python train.py --vocab_size=1540 --activation="relu" --norm_eps=1e-06 --init_std_o=0.0615 --batch_tokens=32768 --dataset="wikipedia_en"
MLP neurons of a small language model. Each row is named by its layer, matrix (up: input weights; down: output weights) and neuron, and shows model dimensions 0-159. Each number is 500 + 25 x the weight over its row's rms, rounded and kept within 0 to 999. Numbers have three digits each.
After each neuron's rows, "fires in" lists the words (lower case) most often at its 100 highest values on Wikipedia text that the model never trained on.

L10.up410:527487509482504472519473470471517498482522521510518460475561438483522528512489503511514515522459508471526515549526473489474483505528501473499494468475493507478498461478523478519503478506539471493466494506536509496508500529517459505472479535461488502514503523494490522493558532459457498478485534543540508479497510518517524509460541497486473560530517508501484506465478531523560518519461499480526527530466533540485524486516492515478532535516525503482503511533527512469459487510508487
L10.down410:443515467516523510523484478476496476492484506504462520520510499508548536513509495541518516484496495500497489492501465503521510510554450481462505517482523542498481476523506456486486519497482462515505525512486532513461552542487484459505509514486454507507498482515479513553487516520471503496535493513482501540486489481519522527476488510485499473532524479428516515517489469479507477492467539496514460530516455565479507489515460486471546467527533527488452538527524521473495484508515514
fires in: "it", "he", "she", "which"

L13.up605:535497525519510488463520539446498513487478545498499511486524512512514473506516463502486528454514527520544450463473488480536489522499532502448504461539539519517469495515455509537430458469536494484464487508519516491487487506516511515474498534495509447515445511526497497515509465497509456496503529527504502507534509505522542483519466507493500491489521515551510497506467529475532556541493486482521483482523504495470471495541524524510507488496519491467529504486470448497501505498496484
L13.down605:484478523496507545509490531539492468528511518483502515526505493479532518470477526461490503490525480526515509529471448545448530481524432489495538496502513456515501505520482496488481502534463496526495507473450483491451491500495511471545515484477515485541513505494502526537528498517514471481481476457548525499550448500514481530524454509555515483503482474523509512481529485520492478494493499516471474512519495514526460479521513509473488486546509526494524491509522531553459515461483486
fires in: "her", "s", "number", "younger"

L14.up27:508503491543493423500551474466517487539511543505493482475487524498501523558529504520518472476532469490532499476510500483508515485521510512543504495498520517461490488489533480505499512506515477511483507492534499498500483501502508534474472489511431500537555452526485446498517438525533481478447507507472510528529458462526499520528485550508487516490482471510468494491517548517531518481530528518478522500498485481503512485481484513528506515483503471447542477502527513492480516522468508
L14.down27:474539489519520486561487504499488498471502530489516520517477539524465524495478535493521505505496493496523495492491529475515502546470510511486476459498465537511473498502481517513489514479521463523546498516461509474446479489523463472474541477509507447447504473464509475482508513530506502486503520535468512510509501457509496477485501506447458537497540489495494505496498479469454438511504489508524538486506494531466483521495511445483465566506511468463474479514541508470507472478495522
fires in: "took", "went", "based", "ended", "located", "london"

L4.up450:494543507494523522543477501501510486494507468472501475513522515505471553506537482528523498498512482541452530478477486506473493467442466504493478518502524483482459487532506517544520500479512476492516486458521467518467506525550508514444497511513505494458522523466492519491486482502519531548487496512512507507474455471567469516472505513485513487445437520535525464506478511487486510517510509512508457477473488457528525502504504475481508493536498462527490531473539510513538463490515516
L4.down450:511459471530483503502410512469503541528528488493484492480472504494507506518504472464489520524509483494532510468497508535511506471530484518439468503488504493493488507495552524501484504514509541531509478519499481465503496483460538509499477476503485513510488500518515550493493457505485494506514523516491511477523504492516510472503511510509485501532501473519500531497512497513482515505496466504468552508438508512506507480513504509429501442476495493464487564509495513461467503537412449
fires in: "is", "can", "it", "not"

L2.up451:484431464485470497467503471502524524482518504484470491504483533521503536510484481507486488498503493452488505499497497499522446497483492523506487495494486524486475487526505528481505536488492479558504509493503503518534547520480540548497467557527498492455470491470441438477486465486513534522462528515518501523525484498523502505479481497499536499514463545456522497465498539528474521486534510478502523475499488520494464546526530471524522499461523509486489506498481553490553515468485480
L2.down451:449475504473510435452480491523517475521487454480491455497495475532514517504518475500496505478515476523525507482507511502466564514542485480511522507439525521499555499490501454490511472440509494482505505498472536461493455480520495481523509480503457519584486507519529495522480467489525518508503521495472493468482454491475460525493489514545498494535470497496474514496481500486523530500506510510511498490505520525508504458491501505460507501510485482491516547553465500486495523478455494
fires in: "for", "in", "was", "can", "would", "to"

L13.up203:533485484448537508520491528444541523540500527500488491494540490458510504489495526541492466516483515514480499487497515481472496494471522494512515469491504495485440462521466509451454520492492543529481508531488498502498476517501531506506485515447501512519491519466472487506517517514512495475481510489542478525528473483508493552499493505480493464485527459466485510513468519450495504484529562516507508503528486522488526526486515489502422509517508483511509490468457515517554541516494558
L13.down203:490490486521509480534536495487476512486498464509506494511469499489514490490491500481507522520492503518484525536484514500491489478486484496546518498532500491502484479472507511515479480461498488466519488520483494548466501515477501470519501513508504488516502443504528526460498530477543515473511505505550526532515498492490494553478470519492485512483530494534514493556484494448492512501564557516491481528522510502436573468469515466478463482478452463455543480500527462516504461460521546
fires in: "at", "in", "19th", "20th", "10th"

L8.up275:515540514472505497462503498459498469480495497483517496490533510420576544498522464504501498475505462488498500501483445506485488486472465452479467529489504509469478496516470471498471494449485516505477475495513498498525497514498504508471465521484519511484487493506515511512484557504515530519557516483519496521482503488497514536438520524511472465464492530467495497498512499454489519499537456516542479490485474510521498463449519519492482496514530480464494507463531463513529496545514529
L8.down275:487477540517474527514450470469506493511544470487495495469488540515516523501560517510529532498498499509501467442480532488456486511504488475490487477471505520492488493478528473510460506480470436509482470496518523465481520531484487562488451521519487463486515528482522531535478503504491486515510524520534485529527519484520461494467529463557507538522476515447454518502489519526458502492471540532491502510498504495506476467485483485481498509512473530488496520472532517485460475490520489
fires in: "to", "would", "t"

L14.up570:467509532491503479515479515501483483496501516493497472491485526537501515490528492443496527456544465495502509486491555492531519465507517511470438434491495551481487523501536427519486500470477442509527486489515495493506470479493514478494531508513471476485523478494498476490486503503489480474490468507507522462497490471505447461483473477520497527543514470501436461460513495467531562470494500533494545505509483513511528478524527472486526508518469513481524509499505493502515477518469510
L14.down570:515549497460522549507504537498517468484537504503467543447487499490499500520455505499432481562498482507522476493505541489511517463529475475496515504573530467485492495491509512466515508506542473476466502501487489551543495492498483501493476534443498517515467500511493490446518497543492512525500481500504507498512538486480530500504497489492534506458525476501475534528506488480509510482472479493592489483467508477497525496456476488497504493482493519518521495541506510478476489469511503
fires in: "his", "her", "s", "most", "withdrew", "a"

L6.up137:513513478469502489492497511510511563479486483504504495474552534470526519521528471451523491475435527490512490506462536503510544536519469471515523494487479470504522467534522520489482548432482489501472497523525491495482483512481498461526514510513415514505508493514469493509504523501511471516526520535495475438503524485545488501531489529521493478501499492517505475489528522506501516469489496477526484482505490470513478497512523526520447488507509490515456464504550503518471556496496543
L6.down137:476471514536522517497493506515470526516502430512487501514470484437496491472526467512527518527493469480492510484453475485525465529511529498497498525468510498507487532467474468491541513496478506491565498514495460475488523502504507558539476510546515501465519494471465472504504500506522512550482458481512447510471451465516496474537501531517463488472517528462513508495492470524507475499509530506466481496527518469491516501453492497534497522503486505494492511490445486470464523462457505
fires in: "of", "as", "by", "or", "in"

L2.up290:556489487495486469521437475488487490476497493476510480507466525489478561548485467489531511469535507495507476524465491505489530504519491505480512508504520516517495512500490490491431464495512465516487517500469473502499483483492495490485449481470442505489522477508476523526529517472480509510491487527562499507498474481484467485503507502486478449462573491507525445491476510489547499471459506469459482531495530471469503524514512480523482518500531481520488525534484439512506480525496521
L2.down290:471538496507484475518496460533468461460493479524519467509529506582517494498516539496500510534533510475509482487449460509501513448505517528536522506484499529501492517525467498511493505507522479512484510490489503512520523523534517485492474501522514511472509472502524509515500474520511505511465497522516530522536474461469438505511520512508434541434474445489471480517458547494507523500496496482521493526495505475471518489471506520510481525471507485485476475522477465506459444509462508
fires in: "at", "a", "is", "was", "as", "an"

L11.up270:502494507500544515481453506495441498489496505496498475456507502515483537492521477490453501507502466516493526517428477477521481457526493438504528496480504476475500484524484512503498517487468484456446527474506513482520476459508516510487539448484484481481499473451484470498536484498501424489508495450478456512493510525535449494505539485503494556493501495520542488533468476499505503511523523544503515477501540540495502491511502490476500461485519480492505449509521501464482497499493502
L11.down270:470476496494494576503520462521498511517475523564507519460516521526515494530492481545509495549515513497515475544517498523519487537480521514507515464495437527493506505448517530529504479525490476498552511525483505524530493508513504444511500499501482524525482531513510461492473496451468489503506498464524491472501509495487511507480517513479570505516491541467515473485440519503516491480493540490533485542468508488520496520505506458524542524478503503501495500466518486501444481503524532
fires in: "the"

L6.up543:512507486523499538483503495470503499485503488500488496476511504540470505500549523549496457505467525502520482491520540481447503528524495505480505502523485530458460507531501490491471493527465506481452532559502475491505471480512504516506480499492494490481532454489482528472512487481513532481539500488504467476511519448521511548523518516528508485494553523539456418533512479505486510465466492526471513543495495513513528501534500474532481513486467531476458520477487459478525483477533470
L6.down543:493499533557458499476469526475482501451544531521501486507508530543474520498507531495515528524505508505481445513510495533502469480488500521514539478513538520500465508489494519475461527506519482487485551520532522492507508471502507513482522509504497480509506470494474494507516478508535518492481490497477501492521502439526504500449479527540451549528535504535463486519521506495522544475484434472481526514523503601533510524500529480518493499505498517502499488479498540509503469524499481
fires in: "a"

L4.up439:462452499504464530489494461475504532489514518536453519458490501441498542535494453542500516550451521465463495478468503469534516484471486507526504488502486496469490459543477490473480482492493505505519490522485506487508471511473473466525498473478503514483491533510525515498537496501477519496497519544467451493450510551481507474521517481490512515513497484468443471518505524503523481461488524457537503504490526512473496482505486474524482493559491504497533496528516532479466526500467482
L4.down439:508490467501508519506527529513521452470476488478524500545522512481484441536507516520484491460537524527518489546498422556498468478539513476498508544510483473478486495430513483518510535479478520482529519493531493488493540538515507478500470548474479480504514475514453478496509474540501500530530517508512509499477484451526507520521498531485505510448524481491528477528532533484537508510478491528475467498525482520507509498510532476513505500480519539502550534506499514487499525491530519
fires in: "and", "of"

L9.up382:497501477506561533523489438508511494499488524538504524508549512503521530483529459495494514513482486466479473516497499494505511489539509499479525508480487488487473481545495509507482504525475492501466499546522532489509518532505482532452501492528542557459493489474442488534507493530532468491520532484498500516455459461524495576523531540486504518532449493513434478514461481503485470514520446500516517496512488501487518513514501531525528498517485524477481473477497485471513487495500515
L9.down382:442472524516512554530486468529479514467497506511468491507493505539488500474471533510487542519490536508496496509536517483501507506488534475510546501494494480484511563463530467455481501504483527475487496528512480457453532481478500489486537497463495506532524493515527454483474466505515501494510471502485476435498481470466443489522541508497520503487502548494497477516440490451493518465513527485496502502522486525514520497489533488503500459527487471492539475496483477508473561525493518
fires in: "the"

L5.up555:508493502451497524512504495567494537478489494465521523502514545538549495535499506533524510502503521479481495478461469513451535523464553483494523482522525522457485530520485496513468504508498466508502524516465479514533548518515509497475547500437511485547511467510512487525512494516506484467487449508522497484503510506501527511495528552525496480468493544521482481506494532534495526480443489472522519512520506525542528519505486488526474541486482513462534522483518522503456510498477476
L5.down555:492527555527549574489473462477535562479486514509462509524540476476499532468475463504482448518483519459483532503541471469479481481479502544513482511492482486533492490500516514535553501523498532516494508511503498491478495471482495537491484466514486468512499521516543518514491467506453526526498534497526485510490503499489473492505493476481481520512482514488528530473535545516473495542504512490522483505503501520486507485467533495464457478460489498497466523551511488475491462477486457
fires in: "two", "a", "10", "one", "various", "three"

L11.up177:559507486527505488460483500464464542472514522506459492480507507570507496515518498435501523513531484479492444532513526504475521511498476500496501515543492540497483544521474502472521466496507517567493503504522518493486485512499535496487462538513455490487516498520508487501496518496559481482471486487499460504550510499489478513503531495463476505486522489575496472485536504493535505484496514493505532450511527506534495518502513479448524527459457485511527495510463501510521515493515532
L11.down177:460535479562500493507496523515474478483499444499468481540513502511519488510541521483501527518468501539528518492511497518491473440500489508488534479475510472516499529491492498502476564533473481498470513499491521528500467545523528494474505520482509505538509466544507486498541486463485493484525506482504508494518495493513478484570474481554540535499471481474438505511517505485515534473518520508524501466509500504494511496472536544497483491466536472465490501470527520474547510539458479
fires in: "a", "as", "her"

L10.up43:541527459564482477519502520469500515494544491528503519470493455514542472542536438470524497519522515488549505513458452517503529460507515483495509477470542540491527536514501536498536483524484490519511507483480476538525477533499527485472517536510506500513545516512464492583475473486454504502495508484510478498530543463455497465504501491487475520499524481484524494492498535513494512493488469530489486504515491524516496529516494508523528459463516478491503496491510528527483478498488476
L10.down43:446460535504481514513496528486472528491491504493500492492529571501504497533503497488508513518478510523516509491529507546501536500471551488494469517479486496514515474465495487520556494468468493567530469504524523489506477450510489546497510475482515491497460492506491514497491539492473486504520501487496546538478497449515478479522496500497545540509480540494525473432515473543546485490479462506499494511491520538491498535534500501430502496480520513486485520480522483447477507502495520
fires in: "he", "was", "she", "switzerland"

L14.up89:510499464468530497503466504504520479500485522493485500483524472486525528473501470505489484501503530485511522507491479510460497495471532482489506526484536536501538507496503509513470480531475442488490531480470530505482488469481547503490492497441492480510504491474528477552468510484482525495512496496484547491525468502528454508454474507499484530517539499496503494493549475510520495457516508473471473473523502558482544453553516476525527474528526537461429488554502511534472474495489481
L14.down89:489522496543466555458463501463501449490541502511525511495513470502509521454546509467501508515549529502503496503497518516483515511532535517515522511483546529483477497520484509494497505481457457523477569464495507467475552458497493496461499511515508513525480481491472481497498521521470471499529507475503543497502519509522527505496550522494526475558485518459518465511504471492495484505503475455436458511488477496513500497517489488527457480484489514512516487463526504485544487524466522
fires in: "it", "david", "she", "he", "steve"

L5.up575:563489489518535519483511462469488464508482496499503472534475478522515527545513513488471515504497498452542536491496486502460458492494434538523481524508469496511460539502510479555493490507493474529496514491492492493518496531484551489510499504490538517475525503470511490494495458451508494519517534505492483493510528531590467505535570516516507499477498518478518500504501505476528508508509478537527511486556549485515508488507518475520477527481487524496489463502499491490477446522488504
L5.down575:505533517478463518506408485501488492510496490523481517478499490520505516499523484528447493531488467469504518524483492525512504485512514513508487484497511524471495499488495477521471464496549514515509480483509512447508476518502491496491545465537475502504503465461481524511498525523506471513512570482480488510529490530527469509474501477502542436520499494508462505529521525476500507483519555470485523538438487504559489499504427507497525497508484462509488538509479521515477526504490448
fires in: "were", "can", "have", "had", "has", "are"

L4.up588:543516544537496508526482488486492503511482482528448537483542494448484515532520505515516498514487497446523505521501516491552482493519461494507471469514517509469496495480526491496480484519488480487489466489492475544551464509557496482510503519501460514499510537517497490552499507475497469513483462466489512500464525514511540460506530487473470461487539520477479523513505547504456513456453486487493489508507490462486464496490525505490499546493461520451486555488471500527484455491480504
L4.down588:508469502514525550458547579533536505498546462440469516468519503477479514514524500506479493480478460490489562488508486549518482476535494496517495498484509498531520483506528482437493548541456523524475470505514527530508512511480466534496505489488506492490486511484509500454482531519519521474507515513514573462490520490482508535476481505493529508538501475524511503507481457512542510488485504500503490492472521549509489484455493528508479490506487520477533488490466512526478513494504502
fires in: "and", "s", "of", "a", "building", "award"

L15.up347:492561469477502472553487488482464495532493485496474527508500509501520573506512491530483485517486495435486499495492493511490490491531525481489478507479480509507489504533472528487519523489544486477524477529524492478498489512529453511499446490501517520490545523529541476512456468519511489442472525518487472532501510489487433490525497484483544470531550487526474539507498491499507480523528477481483477491509483518544502507534500507506472528555532456517523472522514475517472479474512527
L15.down347:427511532565504470499554515511513564513519461517515505491469518527496538512485491523479517489506498516509528524455534464499464481538506511484490527473497500491521532488511453509464490531516495485519533498500480492487506495468462520519530498494544488487496435525510500477502548495488523482514485503507511497460498515484514500475490516502512536495508507484478435527487512515531486547505500476513486513508491481473503494497498460457546463485430475488502517445504521521472482467481492
fires in: "however", "the", "at", "while", "inspiration", "when"

L13.up400:527478532520512488547511558462514480516505537497440482524502505497522500511530492512476519465453477529461491449485490510496469497512501507487510487508485538486485506506502471510457504532497486495494499532550485512466471494521525535499528472496485473465501515518515467522501487537516510489492495535472487539500476528483519531522489473506446514510487521550483490497468549484480494532475483511498501512498492473489512530535574529486525537478558496521457518473486482567515481506516477
L13.down400:496510488493494478463508496456481467549457510519562460484507540526488483467462471499517492541475484448528471499503498477526511519488464462536533473499477495507484520481511489530546520521435460510517516526496527483497471513508510498526476500482528473506472528497481500521523488506542489494490511523475533495509477531518525453485518485523467502495484524509536493542542502542501524496505492499454467474490508522491491494508513462477497471482507470515510464516537508483535554551502452
fires in: "her", "s", "brigade"

L5.up530:536507481519484483516555516491504553512553488542526528511482516493495483495495485512541502485514525457495502511527494484523463553488485491514511531484502539498497462514518473486473502527499486514498488507476481531525526521489534473505520506513460524495531514466490487548502490497526501457571526538495509483482495462540422501484524492526486509471527502473475485524485432462527488474499477501513473490482527445499528489496514487505518472476513505483499502523546483467500483528559516
L5.down530:517474552543478521516503473530451518471481510523486511481502504482505522449527547529490492507572492503468512477474520462475508512526472508490512540480517546493488513467513498487515496503517500533499472519522500516466472496506460504461497532506520447523514449520496502501436504513465476502504464517498477494503467519519510497470494531513502490465461520531476496523518483533477509496488458521476504507484483516522500551507506462484485456482493494450548471457477499517497464524450514
fires in: "his", "their", "s", "joined", "its"

L10.up183:504477531475490534480521496461496538515477509520513484494510512518481530506499484509523503478487490495424486489544504493467510463513525491494507518519483480482465495470508561552499535527498492502471465516493527491566493512498516555526448478515454446492519478511503490482483488509506489493525464516532471512525479501524501499514487522531491557485535496544475456530474528522499512554513553507495526499496499501518494528499532514509475484417513502541486497493487491490514472503537496
L10.down183:480511494519533550511503508485474471473485493558515497483516548510490492494535499523536472505460503524541495481493482513472503501496473482537494466512488510531486528521468423487515499480533540512476512488484473507522525468581513492504467483521510485470488513482518550499494537520508558466490504531565474478500514484521539489492466510507497507478463500449512477511530503509491493492542485507553494544495495498467508532482486500482510507491482468468489497447504496487514547496498480
fires in: "a"

L2.up49:552557453480537512542515503525509495467482505488505505503504531503504531456491510472543482489491476491542497513502477479506514495497476488507485511472504486495495512484491508499443490522550505513508495539512507469465491465492497527512488527504525538524551484500515526509500534521490520462453493528579476512508504496516504532496521525502482511505514523514486495515535456449514534543492452461525466509491522471477475459488517541547504499525496464477512510533475515533462473533473477
L2.down49:506447519537484503440512479494545481503471505535467475490521459494513487503468528510507467474494519527505457476507543480512513481527552546510515506508482521489473475523495503523476504469486530508499500533489511498515519483504460533472506483531472512509523454503474452470499525506485502475526513494468472506522460498514506490496518529525459531548547506552419509484488479501538508477544534496507536494500519505489460524471486477496493533469516491493498507529498529499519465536539503
fires in: "a", "the", "an", "1855"

L2.up244:513468482491467524541497493520512534544495488482469506513508542526511520523523519470500483482496481502529482542500534471499466514492499493486543508526515501492516504500483508496495481548519461493488518508511480533547469538524511503491518515479460507477487501493506524532554492500499516466487479451504512496537543501510478506479526488517477490478521496501497472478512506505509487482441541477476446527485479496467563483525494457550451543529479512502551482497465460503494440534538528
L2.down244:459504531554475533497520494512508521454455566520509479527535494523472531463494503523500497466485526508444541480476443497471509495496483490492503478516483523521469506507508498539419483496470510466540505522533539487485500485481495525482512505546483474528508482518478551531474517527515464508512492488503498494491517503532476482503512503528433508449543498536476512514484522490490503512491486489535470559517509509497499486526535484495490508470466522485520496500521479518488485517490467
fires in: "a", "one", "an"

L14.up622:529459501500524510565490553475459509478512496525477500484519483502515473508516464487507526473510472478525492490492519507494494489470531527495499457511531523450459513491490483486530486459538502490532519515499518491484495528497486511519519542500519481479464513478452511504558479476508488473496532476537511496505492479455462495476506493511493512522520526458469497502460509521490511521518504507501531471496475413515472490521538451471526477454481504444506500490538529497493437508507503
L14.down622:495516521507495456477486491474518493479524482513489510478469473463534546494541545487507453507510460507497480476510509532465461499495457517470483515464516527526524516469512450515527531488485479502457456503529512472545465514473504517506452523488462491477524514507509507469474490497469540506525520442453491479458506499495501527522452480451460496499481528520497469524477534464482489523506470502500514453505530546497490464478501501501476530494508510489473508462540515516478503527519502
fires in: "s", "her", "not", "had", "his"

L8.up159:541521488478532497532526531526480543502502507467533505493490546512552505520506493499494490464498473459520494521517490488556488469491545489487496531490526536470514513492507521474484486489495455515528467506506494494466504458474513487515553518464516501520475473466534512466478524453510510514511523465485458495527484487535512475501482516481485525505523525486486507503479484461503489501473498515521512481544509546539544485528518445482450498441475501481437482539479497511459519500506495
L8.down159:528516508501502528508517459551538521515494485540513496527421487533536532504565462502505468458507567513472519505497495481483495515477508521515473526485528517502486507521510516539529557501497496510533503510507497510525498494519497532488521481501482524489543473516493487514505525479501465503490494472522468530504479502482511521530537473489532468488476520452516524506511494517475547490477517547492474554478508535493506529520485540536501484530475512559498513491497493484504457520525548
fires in: "the", "an", "her", "life"

L8.up263:539513468519522500466504512502477502505487509495445545511489523511535463530502500515549537543502483489529528523506518522518542488506493527523482501516476535513466529454525523516518495483491498489467475494465512530470534534504512495538489558488501542465510490501514515524487494464483452509498498514509460488520471481520519502522522472515492498558502509548473455480513467468535562482490495490492501527521513466547472517479483524498486523475530457513462489508486547490508511543515533
L8.down263:494495474520542493479495476478538489510520454471489470493497483462478497497571560492460525484513428505519475551507510496509524491521510499470550478519506526507550451515551491461435515471493515487503482491510508499522536524473517518499507525474489497510525498512486501497501525471545458531464486463441491533496491482487476488519509504468485467510522544485461511567483502490512476508460486537492480530509498501479521499498489496505478531521526485499507493496477483491500516520483518
fires in: "as", "life", "set", "became"

L8.up88:478528498440498515515487459532517482486454515483493499493533512500496505502549498435533489493502483471519533495470470472561508482530554473452510512489470523453462506502486506501503509517525481560483471519501468467529510498526504495520511488553489529519481487507488491517543509493487517470486485495498521483507506488503498534513446489472502469491514518500499490507492529454507486496430516511500526482520520497514507551524550466502457534493547480544480474470473504529477494514509505
L8.down88:466534519494483489521497459516515485530447474520564478486507482514529531483462481520527509495509529503508482457509488528560476481499477462534543490491509514473488472477504525497482541506507442485498504525471522491514534502509498459513525486501478513534487482534498538475515516495520514518533503515493546504501511479534507471524485490500506471499461470499494473501475534504528499497503483487513471502537480545557432495519533513491438533496485517489485487516546522525477450508474533
fires in: "an", "took", "take", "any"

L16.up282:536490463541488458458480493483516501508509526518521501514522506474498515523544468522456491477483435481543546514521503546483477484478486471498476489538504496498535494512523507492463496509505457523448522448485496527491483511474554530480471481469480442488457484536486527496528506498509500455500514512492500516505486453509470468488489501518499530540556479513496498501483535571529497509527509508508489522494505459492501478497469479523501469491494478482497508552518534507464514513504488
L16.down282:426523509517494526488486532481516478471490505484516486542494502550550530488448508524439481492507549499516518473532476510543509553468497458478497507478494461509478488492515510469493539472536466540467472479509516481491502477480525506533492516518496462496487511506450511488482534505481492507551536478488488501486504482488489522532562515510491467473539474490507489534533526458500524517501515508512515487493509516511500543483461445486483537490513527501519478520472497498486457497499518
fires in: "it", "he", "who"

L15.up639:487505486490492499501453526477495481507537501470512500499462468512528541528473486479501527485524464504501481538484484525526520500556529482510505526494486478533522498534516539474482511493485493509429539487510505493485483551508462485480497547492499512507573488472532521519497528505469499484500505489497470552453495471550493502474547518495534526539558490483511494514461491461531504508479569480492495482462502522485555463522499519504498504490510499466508498525529518463516515510493508
L15.down639:473510504476460507446526500544482509461494506512531496473472557494496524500501461520493505519527569518499432497452478500478455529524535450511476497549506514490473520520500545536534471476480493503527477476520503515484537484493465497500520479511447484545495471522473510500521498532532473526487550541517498533504502527461512509504502534534499523487478516489513529483552476512478508511522494483517472454497469497527512507482523505493501443499500498500523501506508516460483497504508520
fires in: "it", "she", "he"

L11.up261:511504448546530498475497478515479530514510494529510554487510508509523523531491478513511510531506498490472498524493482540548487499443507473493482541521456527479506507502430550493496514489480505538505465525517510504483549526491507476545503543507501517488525509482459508542500468495473526532490505515512498491496484498522474495539519504569537505514501527513528492520481473490504478461499510510481516495502528500552534515483477456504500510487512475513493489450459491584493483519469524
L11.down261:514487477483481496505525458510459569510507511474523462491530493541486498446498512494471497546568468497486442503498521494530472509555489487500526527460560503503500521486525477563508508503478471505544510499503510470504505486512497529489503534476490501487528494509510501497526506510514495495469506467507493523466480501495486478494515500530477457461467515493533505539462496469485523513484496502447470490527500493535530488489480536487450493506464500472516484532535455450482478490474523
fires in: "as", "by", "be", "became", "with", "of"

L14.up142:485488558516505452519500511553511492507505503480482491501517465510526563545467454520515473498482495499465461509469479479491461533503476507500539482529496481494471507517448492455477526527458478522508474555484537490514467493464497498505494535434528462528525524503516463506517532527515479492455506497521483502453490474521485512526490544510513497486516494516517475530527531485519527474525512510474478489496488501552543518502514485519519508497497498468500473457525459525497477505477508
L14.down142:511520468510495516481499518552496577509482514501485530485471502516530546510477538482510488521532497474503511486490513530486501547480527452545562528486539528484481487464518546522489487486516524518522476496485469532453503482531479479522482508519495455514521446531514493528507434491541484468477508515516492467534494469500485476508502505493477515466514496527463519512511528461541495509506498530510487498478444549492483509514508469508537485509474498476527533491475541500506482499490503
fires in: "the", "for", "at", "with", "middle", "in"

L4.up424:487535465482504493511508490525541499467483533458488468488545511483475522457502520511471488501488518485502534535507481480465463480572494543488526482540507504497512517544509538461508478492478485442501506496498502527499477520522494519534471517471473480494505540550513463507467481539509493490513500502507504515482500491477499441551508520496473528492550485434491488470518435502498516522519449509514448505485518494493485496539486528514502495490508530504474444524487491488490486490504526
L4.down424:503499504490544534483549508509496541474490491493478521502521465488532529473485502489535518521511534487517513482486500494507505458479543516514463563508520502459509510536504530453539501480503484470538523463517473511484476494503470525500529510496506520548539419498497484478496536487531495503471494487521514502465486501466514492482479504494509465549510456498502548464426511491530521536531498551484515516500475548481496520515453519501521503466475540504495506491491492502489482510472482
fires in: "the"

L5.up392:519528504469515498495497508503546513510485540511491464515508492496486524501498501511445521475527470446525507494504500494525522484473541494463523527448505472458462493519479493503513521478464483484509495485520461487543492541512520522519444446477446525509508525521533529524492470535506445518501472472519521501465505531521469444487501505563478487498509496491492455492495494496480515501503505522514478482535515442553494461500496520546467519459484490492475488507519530471515502517508498
L5.down392:494504484494538488465487487516480557508466512515464528477531446529519582496511497473491507508518514528473523481524458536520512462482468525502531489529499527552493491505523487480474506510494516504487530534532520449504511466498469509490518469480469531498489460503495537525478517481505513517525557487496498498469526503464495502510480522475502494505506507505464517512486546543476491510483483488562487528526508520520477552498481512517534481470468521514475532481453511527521459519468485
fires in: "a", "this", "each", "an", "one"

L6.up228:526518507460520521465462475511478487519533515465467466486524527462493541539538482519520477501505458505501530504527505501465488516481466518462520460495505507522494503509487486503498507474473515540545490501470481508455508458479538533465465508486481507483531520498482519493505509505478494495510505493535502522482508534485502515480539559532479459449507567497500496491488518471457586464515511495482535504495483495526514522451514507476512520500498500517492508458504541488555509518518507
L6.down228:473508511497519458514447497472522529519485519490496468486516551482506510434545479488491510481495468510491494502488518505496490475531500496532486530499494496512488531476509473478493531424512474508482466475518482475502494476500510473481479495560488520523495484491516544514512489485510536523558553486498534500488520449503505504463496542515500515550487522482433517473513548527513511490496525503510512513434534496519483508503487462461510481506473520547472543487471500492531490512498477
fires in: "to", "can"

L4.up464:539508483535450497522465488485500473445542520522477512499530534495509479522462538480526540487475499489481497478524515484495561470507494517548450516492499486503524526497520521540514500470493484554534495515502515478497525507489498504576464490534500494481511529516513480516463497471557539495485548510500513492527551490487521529519529539504518501506486493528523470457511586512490493497512486499523471506494511486488493504524466501512502474482504500527488510504509467476486487545467492
L4.down464:497486512449509493470483510495498455477505467498524512495512506450485491514502482499535457519564521512484432508503464511511470496458547473456535522515494529507499513481514477501501480477510486515469523512479492479493494519479491535506501515458501484529482547496498507518530469522496499525463504536554523503520494511523505493466463510496483459487480469493497556487478532475524507517543504512465524506509485484491497509483495455492545524514536435469507548515454491485471512486440485
fires in: "as", "from", "began"